Part of a small language model's weights: 8674 steps.
MLP neurons of a small language model. Each row is named by its layer, matrix (up: input weights) and neuron, and shows model dimensions 96-223. Each number is 500 + 25 x the weight over its row's rms, rounded and kept within 0 to 999. Numbers have three digits each.
Before each neuron's rows, "fires on" lists the tokens most often at its 100 highest values on Wikipedia text that the model never trained on.

fires on: " ", " (", "6", " as", "7", " a"
L3.up811:525525499513495517522505502492480514518454514460531508488562495496507482482523476507487504483465452505491541516498489460527492505507475500501529467492497506494515487492467527529508454468484516541481521495513479478553497479526493504520465513484506520481512525504451493514489446523508521494536514537443509534527522487523411485501496495467504492522547500526491465472506470529497469517532

fires on: " |", " Gold", " Se", " App", " B"
L3.up615:490509483523526541523522515542497471478495519513491490484457509471521486464525494498486477486472518496500544496475417455454478499462477537511472492499532502499548478537487489484525487506490544490532488529533539516520546471488493516556479503510508462476475553493485543496456490460492491485532492478474496491521521506533471469489462476525506477514465493541525476518488476505495452494527

fires on: " be", " pro", " le", " gen", " ra"
L3.up966:481532517493510534528484528551498513478541507483504464483492517514515491499522476480515489540471450507505509527478513478520452495503510500525478523497546487496527498510521540501513463475475488509509462537511514488542495462498493534504507533514489492453464597480496529481545437507492473493514488510521462552531494474488508463530472496484537499524460502481511497495488509470478492525524

fires on: " re", " in", " For", " with", " describ", " for"
L3.up192:499503496549519506506523527491495504488518500485512493484515552501495516479491510493479501526480480490515502556470472506506515530534481490493508513490481526560512494522461529482485477445447496496516521535499489521523505423579479462530473498484511484479485487489472540514491480536508473479534488517493507516482485449510496472450488509505493477514480529515477478444483473510546483464478

fires on: " \"", " All", " ab", "if", " con", " a"
L3.up441:533507502506495530479502465541486464499474513503525492508510524502492505491501500503504525507497522516523520553427524486485477526495512507481527514508501488581474499481494510478509502519488527507503483512503479500550479524496479537521500509517496492455467533520472478479478492487513470515518517520508477510531515507454526498537482500496525496472481474516475509548528469489489539483545

fires on: " ", "–", " –", ":", " |", " W"
L3.up726:538490467517472527502519493498486486518539556523496523514485518527502523468500483502506548492485530551542484476429473503485520511493503513515493496504545502506529554511501493517522485505473491488492482570488520531529490539504538512514470483503476479459487497484550504467488520489503528496487493516534508469536506503489491513512489531508486486470484529511527515493538466493485487518517

fires on: " ", " re", " e", " comm", " most", " Comm"
L3.up395:506488505510509523497526488449534491503522518515486477540513499469486454486549521456468545517460525461502484540483515476484495498495527499518466494514528509561497482507516518479528479488515523505539476544490454491538508499497515521531475514469469509497490536513491518476551526486507496500512504533514453475499487510499518486527496522480504515506497496503517484526490470515561519501517

fires on: "A", "F", "B", "V", "Z", "K"
L3.up682:548495488517468557481533474545511514529482524486527496483465532520481431518522472485486483505508504473505536550476521485529523509501559488492491515514537493531439472512487485481518466518491503525471477516481463531499468472505532449502495481509450505472493534506479470501508504480510516518521537537524470504506562485481525528496517495530509534461518465497495509522498488514506475505536

fires on: "s", "th", "st", ".", "°", " ft"
L3.up411:492483488487520518512539469521486525474536481462513482502435506498502466509537510510507567514505463487496489512484446497536476518524522551519471497519555505498525455533490457450508487503505521516534522519522497505500504507496512520536502501473505475481504497518445467469486480456490455517496520512518410517512543485507496483503488471507501531496499486525465510533541508491496504501515

fires on: " he", " d", "\n", " at", " his", ")\n"
L3.up653:490495490527461529503516528519499474478519468538543506501521505518543487468438521490443526506493482499507478526504452457472500523494496545510507526522534464501512506475499524496511475501499480487517463466520499540491496507549516464529492493537476501499508471523502498527514485506500495478525486480543447470480499516526498501509469500524507527479497518497504473478489521495500493528524

fires on: "I", "ly", " II", "a", "ever"
L3.up644:492513529507507471470492520425537494518495498532494496522517516519477497520508492522499503491505486556512463532496506500497512513467473473449480529527540485497507472501492499497521464508504545517514509479495489511482518489558511509528472511506519503496511476457520459547516496507494509462564482507484499531491494486515504492490510523495496498489511490518532489498505517538521495529553

fires on: "\n", ")\n", "ite", "uthor"
L3.up460:484510449544542504488561489512434505490514476524483536485532518507522490474549507469474510476485523490487513479492487465488472497518483474520462492517501509495550521486461487489509533497452512486551481481529519477520489499515508499547475505474514500503474546488550514510521504503516472497515547472460464516502486488537502444541463461492483521489517494493485494491492462480569495490488

fires on: " ", " a", " the"
L3.up430:497451505493507463521517521486508539522481498494494517478507517495469522452489507527481495501511474477463561544473463538525496503531580537546458496525485447504509512485496453529500501531467473501528480563505482545484528491517490538526516487492528529488478537517492527505467508521485493522528492502495478501504507518496474489505475512492459502487500511507508479507470465511530499491483

fires on: " also", "ian", " profess", " population", " species", "us"
L3.up466:489548488510485493551457510494524483497475510482469445499481482516501497470549495491449509509507520534474499473514468509509482507496459490517499501500537492476482491481501523519518488531478547531495514462515456508534494506494490482517530520470523505487447546488487482536529480491516512466508526492487513521540518479489443499507505488464522516524537508541526498498533447551499467484524

fires on: " ", "0", "6", "7", "8", "9"
L3.up769:503500536515534527515513542445505491469525461526465503488488469483513477509518527493484501519543521506517458521506497515519512501478517523536458492509506499502501459478477496504502467467507518504502534520517509505485520484560499502523489467471506507501518505498491487494520485497474483494529495476503505529486503499536472467503493462537491531509509549464524475480500486512566511444526

fires on: ":", " ", " |"
L3.up139:507456460527486524488529472536471504495546539521459508480532518476489534482533474493480523494492513494534537566490473485486482520523552500488514503525488507547508481495490526486511512497506522472488496506513514486522507527495495519514525495482465492465492511505510515522507479500494514490495520535483521487544504433498513468533499504465476496513524496550468496540470463519448495483513

fires on: "\n", " (", ")\n", "ulation", "M", " or"
L3.up299:520526480523509511509513499478464515489541510505492517472484499512490463517544492457458487487512473500542495478506478491501495512500465504534490509504563477484519500458490473522517483473499523533472469453483527491509533514522521522565512477501465537500478470457539535537531466495531465493463500479484471510551500487536522485502502522490457537531537504502476496509550479540537474533508

fires on: " of", " be", "ing", " in", " c"
L3.up876:507478517508452489516547460477475524499522469540511473513460549526514522482475506480499487532513462543512491527517516512481509516460512532486495514482508489514526534499484504519516498469495503465498461499529507547513503507578516476508468538517504520503537493525496496487469515545515458478502492480522474504467507471506485546480498529473481504524487506520559511460477456505495539442521

fires on: "ect", " by", " |\n", " elect", " town", " met"
L3.up175:509506559512522525519537499477460505504544522517462475511488464520519530504550496490500556521502470522519493498483476472521497521510550540516471526475537524491488486499524460469495519517494516487522522530511503506478484498510521515477466507447510480507504483503474467448540520471499516507483510543550449498499513472506503460474517559479528481497534490533490514507490481473468486423495

fires on: " ", " which", " that", " resp", " project", " program"
L3.up1014:530506532491537513518519528476489522530541489524485481503496505530478455501515427480492491517507444495499448516476507429486455477497521474469508474513505532520507472483489508479508495464495474458522503456505523496495465512503532504497499492477484438493523551480466504472466524500512453503510540591491471502526507500443516461498464509508525517486495478502539489499501481523525530536488

fires on: " "
L3.up869:500489490512498506494484475494529502514501503494487503536526530503464478463522491511467511484546484472517478530476551486497466495429513467485476520502501519499472494474506511493526526491475542509471495492476467511517505494509512469488469515481464453446473546491496521474489514535504529480524536521489478511513470520455529489512509525506520513475520523542506531497471474527523444536540

fires on: " be", " of", " is", " app", " f", " in"
L3.up943:525510523521448479470494508486531524529509515519522486494493541525515511425531463515480505523476491500479536521509460506485523502492491479476495499423490530560504534523465489524510494454482499530461493495475513493498467547528481478510499535495502481475485507501542503512505503545522485467530497504534453510549521525471492499466496570443449507512478499486532494495512487483526483448464

fires on: " pr", " New", " same", " York", " Australia", " Pr"
L3.up812:538506491519514498487484521480501500473528557487481520522491529496441513504534526496482546519529482481566522543478487523537497505500526490525456489535488500501489493488462499483501460558461511487493507498561509517464503469511523517504482536503504514511459509498487512462460512511510488517494500506515498537517508488456493483522463485500468472492504508467482497500507512506505500519528

fires on: " G", " U", "201", "198", " first"
L3.up922:536522503528496493589511481492484479464518459514536516520515520490497470510529494465490521534512525534486497487477490481491508498463480544519481489539523507540477515477502496506518519505500485514513517513502471525516517456503475481519505466493481487481496539466507507495517521468505478520501525508480452505495507491494484472538451481493515489502485543508496497522508500537530461509517

fires on: " p", " c", " elect", " f", " of", "-"
L3.up1011:488492517510493544513498527462516555482481520531484454495498519498515507457493502459503503518457509507504466510484505483508486517477476498501498498539495479522539462495528468562500497496499474461486465512526507545514530505540525531490493488489535449501522496526474528489498464541501500445549517514545482514499532473504488495503477516444446466493521531520532455514522475491502484496500

fires on: " It", " with", "ociation", " player", ")"
L3.up800:489530510529518521520482525495514511492511482539466444473484485508504497434514498529511497586523512509515440517483479515473491522510508520506495490508542513549503494477518472515497497518475476468541511497492482493496516484515524482531463456512494469520516491521501462522479527489511513477520504466498497476503477502491486503528477500507543506494503486517525482540489505451495527516475

fires on: "0", " |", "–", "2", "3", "-"
L3.up76:506503496523491489486530493434490481507525482538528534516554492505530511428486497513509534486532496523528507487484534509499490503457526530525471523468507469500529480511488498533512487494500511524468495563490505538488447477504532488523478493481512458460486511480503496490470487459509478477485503506500495508509478517507485485511519521501495530492519517525519513490516466508528474466496

fires on: "ul", "urn", "at", "ad", "ee"
L3.up490:487542500504510515490501500494463476447543509523456510455496499592485447475504509478487496513477463490467519529474502461515452486516570523463497515497562488537490493542504495464516500481488480512532517504477535532510463509506523522497475495496491470501491492522493497493479509511523472498489483519501451491496544506512475476534498538484515520509484509496521473539465525490479501515530

fires on: "us", "ies", " species", " family", "′", "ms"
L3.up886:551507499528508514514474478527498520508489477471517494491489478522533514476513498491492452511523450502517506489477476501515469488493497518531476488489516473479544495498517548514510457499490515517496513524473483494549502475496509493518491525462493516520455496468500496503474462505524474532493514515484461526536556477483464445536457505493518501515510531527492471485533483538482497510530

fires on: "\n", ")\n", "2", "3", "1"
L3.up742:457503510531473493497497463498489516424512482517507506473487503508526473479522481480494519543518523513510501451527500514527485505490555519559482483509520517538562501490504469487513494526500490513514505516546539500467531511503523483549526513446517461525497507479526471522508476466494456471478488499502455503551501506489507452512466446496553516497499529493466495494468478475561493486510

fires on: " a", " the", " to"
L3.up520:471499529527509554518509489524481486509554529503486503483498489507525474485541476473492512515481500492498487524436509469510483517481537500496497482504590507528476495528531490468487477517479513516548494498501463574530493508500500484516487511506469491466488550532472500506517500475499488518528529513522467498505530525465512463516451485496511502513495506496484527538489470516544509520520

fires on: "7", "6", "uring", " ship", " F", "S"
L3.up444:518492489469505506475515506497507480529517510450469481511491487543498506498509505477501499496535536460544524545501480518503512515476494484506519516504502497488502510515490520497490468472485556540469525538493476505490478545467492501522515553524464489507505504487467448502473518523547537507517523513517519477551491513494527464526545493485478529514502480445496481497490473514506496469490

fires on: " he", " w", " f", " l", " s", " play"
L3.up620:516514496546457514521531538483505533541525467505564451464496525528491479475482488497444506478469518569505495472459501432479506495497494515469495510542527475559481457483473511489496477527482523509495465490509496493476482501524501469527453501499487494504532483527497509501468530528513467504477516561498484510517492502501545487471527529527489517511514532537492508482490488524506495462506

fires on: " fl", "th", " p", " Fl", "st"
L3.up87:454489519561534516525551531495490477501522503480490437505483510514515488460487518482473560504503529512519451506466485486544483529487546468517478485507561499516553462512482490446492506513494513508527457529503484521514439548496500468562455504488527442506498497528496473498544471490514440522485506512498481499512485479451501500516521492533533553503459477513501499506492491456515514465473

fires on: " t", " Team", " prot", " mon", " •"
L3.up227:482513495486493570551544495498469531517482493515484507482496472504465508434507488515442502471467501527523519484507464499481494507482480528509493485547495495518505547490509526498482475582472564496503487482474502498533490516517550489504514502433510490483486535521487508522515467493501529520487543511460484544498497467486508487545483466475519522497534500495483469515479513548517532504505

fires on: ":", ";", "°N", "):"
L3.up413:502516475531508558523502540533468477506481514506469492448475478518521511477538488480508503549487484496487559487456477509495462509476526488530438515529523485532503481538491521466498505507487493534539506476497534502541543496562496531506484483486499479470494515532474493515493489485500473515491504508489485478517537452496516440514469505522522500545533546528490492502503497507500497495524

fires on: ",", " the", "On", " was", " be", " The"
L3.up734:521488577528483501518518518447489519511518500489514483458531507538498454455464480531502499529530518525510524520498449499511520525472483526526486529537495485540487523484473468508498494522491504523479515512492489487492495518560487480514501519464476495510513514488484512517516476546475509463513496566494504555514502494478506496482510544515455516497522529523518493507469519530549446536500

fires on: " for", " in", "ly"
L3.up931:524503510487477463532487520500465526481524515520518477500491540513498515534493504482474539554531505511530469546477455532529512512517511505535522503513498502518499491475464510504495486489480495517478532536522484527477518480534489481498472495498483534524477482524488491484442511514518491516487500503525491495496501453477479512461512506496484506484491532541532525506475453464479486475506

fires on: ":", "born", " office", "°N", "|"
L3.up677:436499526540466513480518556510482524497490517512504510486482467487533473537521450500448470519495526522529514479482513473506451530487475488504476519557535439505541488507494469466509483506479496562547533514527485495533516511494462519516522454459509456482539497512513494512530459523506492483485510466498489498552538491507498456518491489522518515500538508527480485502494497518538497486496

fires on: " w", " also", " l", " s", " re"
L3.up944:553487534497509513509538512431483509535540505536501436499517539545476491497484479519522546532453505557453484492481490440513510479464504525465506525489506486507521505489484488552488484504496510546492497492481506525469458520505518501505466517500471448497500483493495495508517489513526496469520536558507463489544505479508532490473501519489479522528478536516516497499502445546547512493517

fires on: "\n", ")\n"
L3.up173:485522429497517492495528502500476505535502511497443531467511476531489521493537506485484506534504487512485485522495502499527484504473515550568479536508503460477521532518509488536500530493478488479476491504541498473489521470516495529579486532450491525484506531519503554503492481480517462534491500472485482544511504486524509462480405463509464504475487504503480501453473495521485489484483

fires on: " office", "ity", "ebs", " exp", "′", "ulation"
L3.up838:471524505498511553461568518542466543461521499485496509521503513504496493467519493511487518525486443524512560492453456457493471502506524505523475529535534513527505506500478504508503453534474511481510488530495490485472471460522543472575480525470476507430521523490506516493535465503517432491478515465501480529511546474517516453537468486494491468510498500492466453505482462511543475514538

fires on: " m", "S", " school", " stud", "lege", " r"
L3.up895:476485512490519521514517476510489508503494477509478520510492522536470467504496468498475455478534494527520484532526493502445496510478475502497501515539483537502497483480490476506499501512439484510500514456506520503509509504517492472527505508525530496493534507479510528496497507527515499484528490469465487534491524521474526457481410519537537505547534510515493473469526550547482462507496

fires on: " ", "-", ":", " ("
L3.up488:507502464511441497475559503508535496464488512535516501483484470528519490479497461508494546529524494485538495497520482487531507499490546480486500469515539489503515467546442481522509509499444498496489486512495513471518477506510535470540494494449495482472522568522484500502549463502511484491492571508455436499515560489482510462533491508463514529484480519494480515482505483516519501505504

fires on: " (", ",", "born", ";", " elect", " and"
L3.up879:537492518482465520537485475508511517530500495463510457494490510492464495476488463518496520544468511556501525498470511502515516533496471495495522491553483505491507514479519518490480484497502506540490512488493472501521538505511494482494469511497423528517476501518459497470471476525499532480498522509526478499513529498468506495525498520476506490503512489506537455485529440554536506458480

fires on: ";", " P", ":", "-", "I", "\n\n"
L3.up981:537504502535499538502533518537543499472469512513527484447511522528506484470493469495474545571483502491533524497491501492478477495488531502485456519528500491518501489519496501492512515500485493537526498487551536501532469454521491498536484487494486450444532524518464494466522486469492475493496545493477487514515544517505486474518457506526561500515483515521468446489486503532529475509502

fires on: "0", "00", "10", " h"
L3.up216:498509529486490523466485488522452529493485508502479471523449501490496502528502491487451517526528478482498487509470526479560520495509538461501506501472522507516490510505494496509497516496495537554473505522482513471503455526507496557512484515493507447458465504489501491472501484491507478514566526501513434496478511498490511477523477521494510536512503512519472520521498486520552458476502

fires on: " con", " re", ")\n", " Con", "\n", " Re"
L3.up747:507481467489503463503556531506466481488512470521506503545491497535526506468541536462522558493454480516472513500462486477511459479479539494510498493467547519546524491523484496518474461522487497523482497522496512507484471477460496530536498496476511499508486530489509514480477487499518389520503490532483481496531533498518477506533530543492516509517531485485472496490527482506512528512535

fires on: " ", "8", " ord"
L3.up368:483481523493485484486499455522523527488508491484505489472487553511461502529506530489455491498506491507529496490489521547508504506490547464520489482537477464521505485493441483522486495519448454511532499591516487522469510498486470483490495486518501516496476520467501531490481487519493490552521538496481452507505530488442475506527478479513457511489532529457497523495514537488516537503489

fires on: " ", " go", " sign", " le", " qu"
L3.up14:431484510519471473499499527538502542464535474543483497492499485484485488470486493535477511554510524473476551475497486529485491496485532523518461509538489504533523502492491514488509483503468471465520495497504468520466502480516512501499513508482516486516508470478491522491493496476522486537487518493521463487478546471512485441510455517534501525508507562497516523500470501503473530497478

fires on: " also", "ly", "7", "6", " now", "ally"
L3.up98:523508513511478511495494516476469492496524489494466510503482500570450491492552495447499493519531472522502503545500470490549469494464556478511484466491503494543471504451464493516519491501484531537489533487480514495503470507485492528502462540493517492500473478466513489476490464487517480535511550556529446505535501471453497489531492513503508490556531532478502505531495461544494490497523

fires on: ")", " as", " by", " with"
L3.up504:486493514510500532500508578502471549485579484556498468488464501528522513473517476493484528528472475484448478466518495502453482488495527505521482508494504504513500515480476495517492517490501486493509497493493512500507505475490491512531510461546533471500553511486520445540542475506491424531529515470514466494503490490482481497500473514549495498507477515506527481503510522539572497497506

fires on: " be", "7", "6", " prov", "8"
L3.up64:487510507486477511537503512540524544504543489495547509491498586499465507491514460506494501526496451485508546499480494512514486498463516455444464501497517442528500521491482568533516486487492470456480514512494507539506512475532492498534482498493504509493503520451526502508489513530514481499500479496477470515516523504484464511519453500514518456504466523477517466502464512523476533484520

fires on: " re", " qu", " Re", " ev", "se"
L3.up211:506503496528477506503513495512480495512485556471489445476494505541540507463564485481519518534466520517519520527442521506497464482515516513508493508473541533544497510481481517515510489500451496538488451550500525492540466489510534492515457535489494498498462566455495536514531490510536456505503546474491467510510515474480497516524495515470532528466492499490481495483492481520489483489517

fires on: "2", "|", " –", " t", "–"
L3.up934:535495484511483493496534472465437499453531526523454534519480490506522523487500470543473529522500528529524503448482492509507492494525566489535460495484528470497518550460479480539518465548499544509482468527520527506500473475502484536550468460473492479456486489521492478464524515452482494516477513481474492474559518484467487490546500518476522501531508533542483496481563509531526489492500

fires on: " one", ",", " two", " an", " bec", " be"
L3.up908:505501527517479511499492512492498494491526543483494505494530532528497504498450500511528509522458490503489496522470526507543513508434529514507502477509456529516470513514500548507480495470480453487480530523507528511490520498515514482488491497509489507513484512499509524473515483558487448480521508509507475541490501499517488517459485534507466511485517522495557465445497480583492510497538

fires on: ")\n", "′", "″", " he", "\n", "ceeded"
L3.up414:544485478522504515486526496489488522471510500511482469451464465567517495488510501502499510503525493512502549483467480473523469508475539528544450511520584506473492513486496531506516479498472524502534485478498519491511510476506511453569486485491499515489507505511523502468533532478489480514513511510524448476505535504507476473493462497527533489497510516477500483508524481478469510459479

fires on: " and", " cl", " which", " Bl", " resp", " There"
L3.up418:522490510520515511515521546532516497526481460487496440464507515520456473463551495518473515526453505516463534527462521466510465528530524497505502532504510493525513491487513473485496492511480476484519529521478496506467476549489544490496479514501487460499489507503476530466494476539484460491495509543524482509513491518475467490517505541475494532500507488509508483485490500473524541551482

fires on: "0", " ar", " ", "c", " reg"
L3.up222:535490488504488518483487518495544499475521548472490483522501489507466507501491512489463506518513480470540496539474517502519468501487512540509510485489493471489489538460477503505520497496489506507465506496487440490532483542506522498518504484483455490428502526525480515473469492522504511504500513539488486507509514501449520495551497474487520518470475492555478522532503505538541472524531

fires on: " "
L3.up182:502487494501497524467476496499497504519535507481499526466538552517472491546518467487475531515499491502547535517457540507514498505506540494535488509494491484478469469540520523530484469481482482526503525535512487562499490493529482537496493546529487503478423492512483463462470490524512537505525511530467501500524494468456475464482513555564497503507543494503532526496512498508558538456511

fires on: "6", "0", "ered", "7", "ated", "9"
L3.up790:484523521501434483511487523449509494485508479461534503465556496562489481479520479502462526473501480485481482523462513500487455473464492529476468529473476420498514523545479512527511491515499513532482570481480502513479486495519489506489450544495508495469496539500490506509529482523538505530499496489462493530515527483513464477493514496513502514520483503494509494491507488499572523524525

fires on: "==", " (", " A", " le", "″", ","
L3.up692:509501529506516507485509482530476536493528491464475465487467516473481505480497492491451517520485453559522506523467505489550485498463508474521513553535502496478498507548467490489505475487526507535477483488507478507517503481498494535516485495515471510511479508549496499489529477514490443520513513488524469484577552522498507489525501526471522508475516504454477503516473460564486528469504

fires on: ")\n", " as", "\n", "202", "P", "C"
L3.up849:476507478505507518515510489512502514499555487546487483485502488519504509485503467482477511521479474505481506471483524477492502469445533498512454499490570499493506539513495481489486489502477497534491530475519475485502440458511501476592465519443495495494486528507516478501477500502519483519505504508492486486529478502498483495505500495492527552497491496514505451476474438515561489539548

fires on: " (", "\n\n", ")\n\n", "\"", " "
L3.up867:525521481498509503502490473488492509505507514505530507471517510497481499436527464499474549503501496518511550538461504475557507497455509492472481518501479508483512510524469562500525475497507528540497509508484431514526490508487518520511466504516489509506495486522479514492478482532534475476528554538477509499539523520452486483507507514443510538490504500528484515484547439512508466513518

fires on: " found", " form", " comm", " exp"
L3.up213:496516518502534503480501526482499527532509519458521509481513501475469514467520505463474541479481514553498493525506456424492474543518528502540482488493505475511496507504427494481484467497486540479477507481482449531518498492517532478498449518508501531509486519508465531455517445503506497439494482537536501521487505506470532476485481499508453505488506516538558526457497466540503493482518

fires on: " a", " by", " film", "itle", "(s", ")\n\n"
L3.up781:487521496504454565518518514517509485467519520517494465514465498523532473440543497535461537514511515517513486505488495491486457501491531507537461511507568490521499522549512516490516475513497521517484527562514491514519489484534535498527463462444523492484510509498476499469541522458529487499468516501503499458498506513468497522533458491484548529515489520494500454494509482513505498469517

fires on: " de", "att", " Thomas", "erson", " man", "ott"
L3.up433:540510508510500491525488537498499475478512500509492465470542452508509518508459496485516553522476443496509485517495533454505491512523543515482487500475488503523505519495518502541474509498495507470467494483494418534500463511520512484496472501487466443528482487480502507504545467530531476481462492509513492485492529511475501519481548553491492524483487474518528486523502431503490484489511

fires on: " ", " (", ",", ")\n\n", "\n\n"
L3.up234:473522487520465494552475514480507532481523451513527488491515520500514517440534503491458525531482485520488515492488486475530475480480498517513453512491539494528525500541487501536527508510501540555513489542528499485502521485489518513522503469433536449496501525535473525511524476573509451440509503508512478487538500496517450479499505486497525547489512485492521525484528498490512497502505

fires on: "th", "°N", " (", "st", " km", " st"
L3.up5:477508502503489503510495566487451503521556531523534494501464515517503474525535501474468488523468512490507498501486466519499460500503521501547478508519569455518542503515515485463508479505512534505537499504486495481522481504529494558543491497481510471459527477533488504519503490527500434506511498467502464499517509489511484496513486482524508526549510487506503514513527514479542508447464

fires on: "\n", ")\n"
L3.up454:463510500532493520524496525533500521476522504482522496473515492494495513494521499457487533502513474503503465458480521533510463516497513505524477497491517484502498514501503532513523486473499509561518515492503502513461534478499469521532504435489503524491508495488525526503494463566498458498521519465487466490559573528511453475485527472478495541536499493471473460462506489468560501479514

fires on: " –", " she", " For", "),", " -", " he"
L3.up1001:492501503516495507454502527505496523535523515494474437489511546569541459520501508515479506513507505542499504535470512463547447519500495495501532543470500476510520477503503551507473492483496511479491478527484482471517514504533525474533509519508484495486483474505501551506498451548490481495486520534525484496512511426486471527505523554465496505518518521481492486471518461467477481450548

fires on: " an", " (", "\n\n", "d", " Gen"
L3.up863:480498537533503490542465498518501582500490460483514508494544493445515506454506497501458520493503468504535446532506504505502462495450464511524459516494510469516519493554498535520522511498510497510508461514475451480508530474512526514522487521499476502502457523499441486493510435490518499501531499458481490507536484513509446462462538472498504526460485510484508494479511512493513508516525

fires on: " \"", " She", " o", " (", " s", " w"
L3.up35:495522490538493491520485526535473512526502493507500491490500492524538443455511440522502484518503469562459481538486500460502468489460485495497490472472542472527526465489476550514535478500488530516480487491470529515568480487518505509519477506461524483523494511491517515515504493503536457466540516538523489511526543471487507512528490514473508520559503545528502456518526486555524511487512

fires on: " t", " m", " r", " for", " e", " cons"
L3.up214:518498490510498509477476463502477508476506506510454498482477535510451478533532500492441497545511502514478480517526526498510517521503503508477478520528518503484523527479409516490521501496506525508509487509523489511537523509486515539499512525495513493498521485526486526485471485567526498510522501470490493506538485468457517508473476482514507532498523479523511455476519533474542527505496

fires on: ":", "′", "°N", " office"
L3.up728:476522500493461525490508502512490520498531505501482467514456505478465539486479518528486513536496485503512531470488534532500468486502531488538466483529553466456523510553471512471501485506471525506563501531533533477528487526515533533581526444445495452486536523519486526485516467531523471516507559488499477500494492507521499515535523459509494533484490508483493504478500510472516514499483

fires on: " by", " gu", " be", " dr", " \""
L3.up970:505492539511539527523481503512472515486520461528495504491501486481509503465538482477467563555481508499480513497472508520531456518497528496548501510503484480518495495537499525521482463502530462473486473507512448497551537452478484498490492503515517466541501495473508471440471464502527485484495512539498493483537525510472480517459524519493501508532512558524470504479464478522469459502485

fires on: " |", "-", " N", " App", " F"
L3.up541:497475473514531529528511486535501515496516539527516529462477514479512513480538544534473520513463533458526491479497449486487517500504486514521450541558487482494504465515512506473520512512466498498530478513526465519486488496479485525526494480501442461490469581496520511456499481485497507490468538487490490503480509498524514469507434518467472488502490514546516489507542518541514481476537

fires on: " be", "-", " Japan", " is", " by", " man"
L3.up1003:451513511524477484565475531483508531475503473484455520520529474451504509488554500446527510540455504474461484478499480529526504511491485528572474498512502475474538518538503514511498489512476469481476511524508491536480496467494509473543502513476530511503485558490500442475508463516505513492459498495519490478516500497500478462504524489512498508557539487538526482535485506493502527530523

fires on: " h", " "
L3.up377:503476480509507528488514467495539494527491556517469495501501499527492466512484473508481525522474520509514480524450513462531469498481549470490495514509516489537473473522470496471542506487480538498511481478463505497536477506473539500499524504509445508477488520529499516483545496451496488501524577584519445497530514506473543492512497514435511528467485523512519523509468442545492528504493

fires on: " |", " ad", " p", " ", " ev", "0"
L3.up750:520520521564504504527480510536509518482496486528490477498497496497548537518484515462467505527517511522477485494492486475499511490525503493498502512494508522457501460503515499519497477498522465549516505520525438502506476456520481529535478468496520504490543510487450523505490463541500476481496537495516504543528536474497483464513495472537506504537488537505501491525488502546539476483494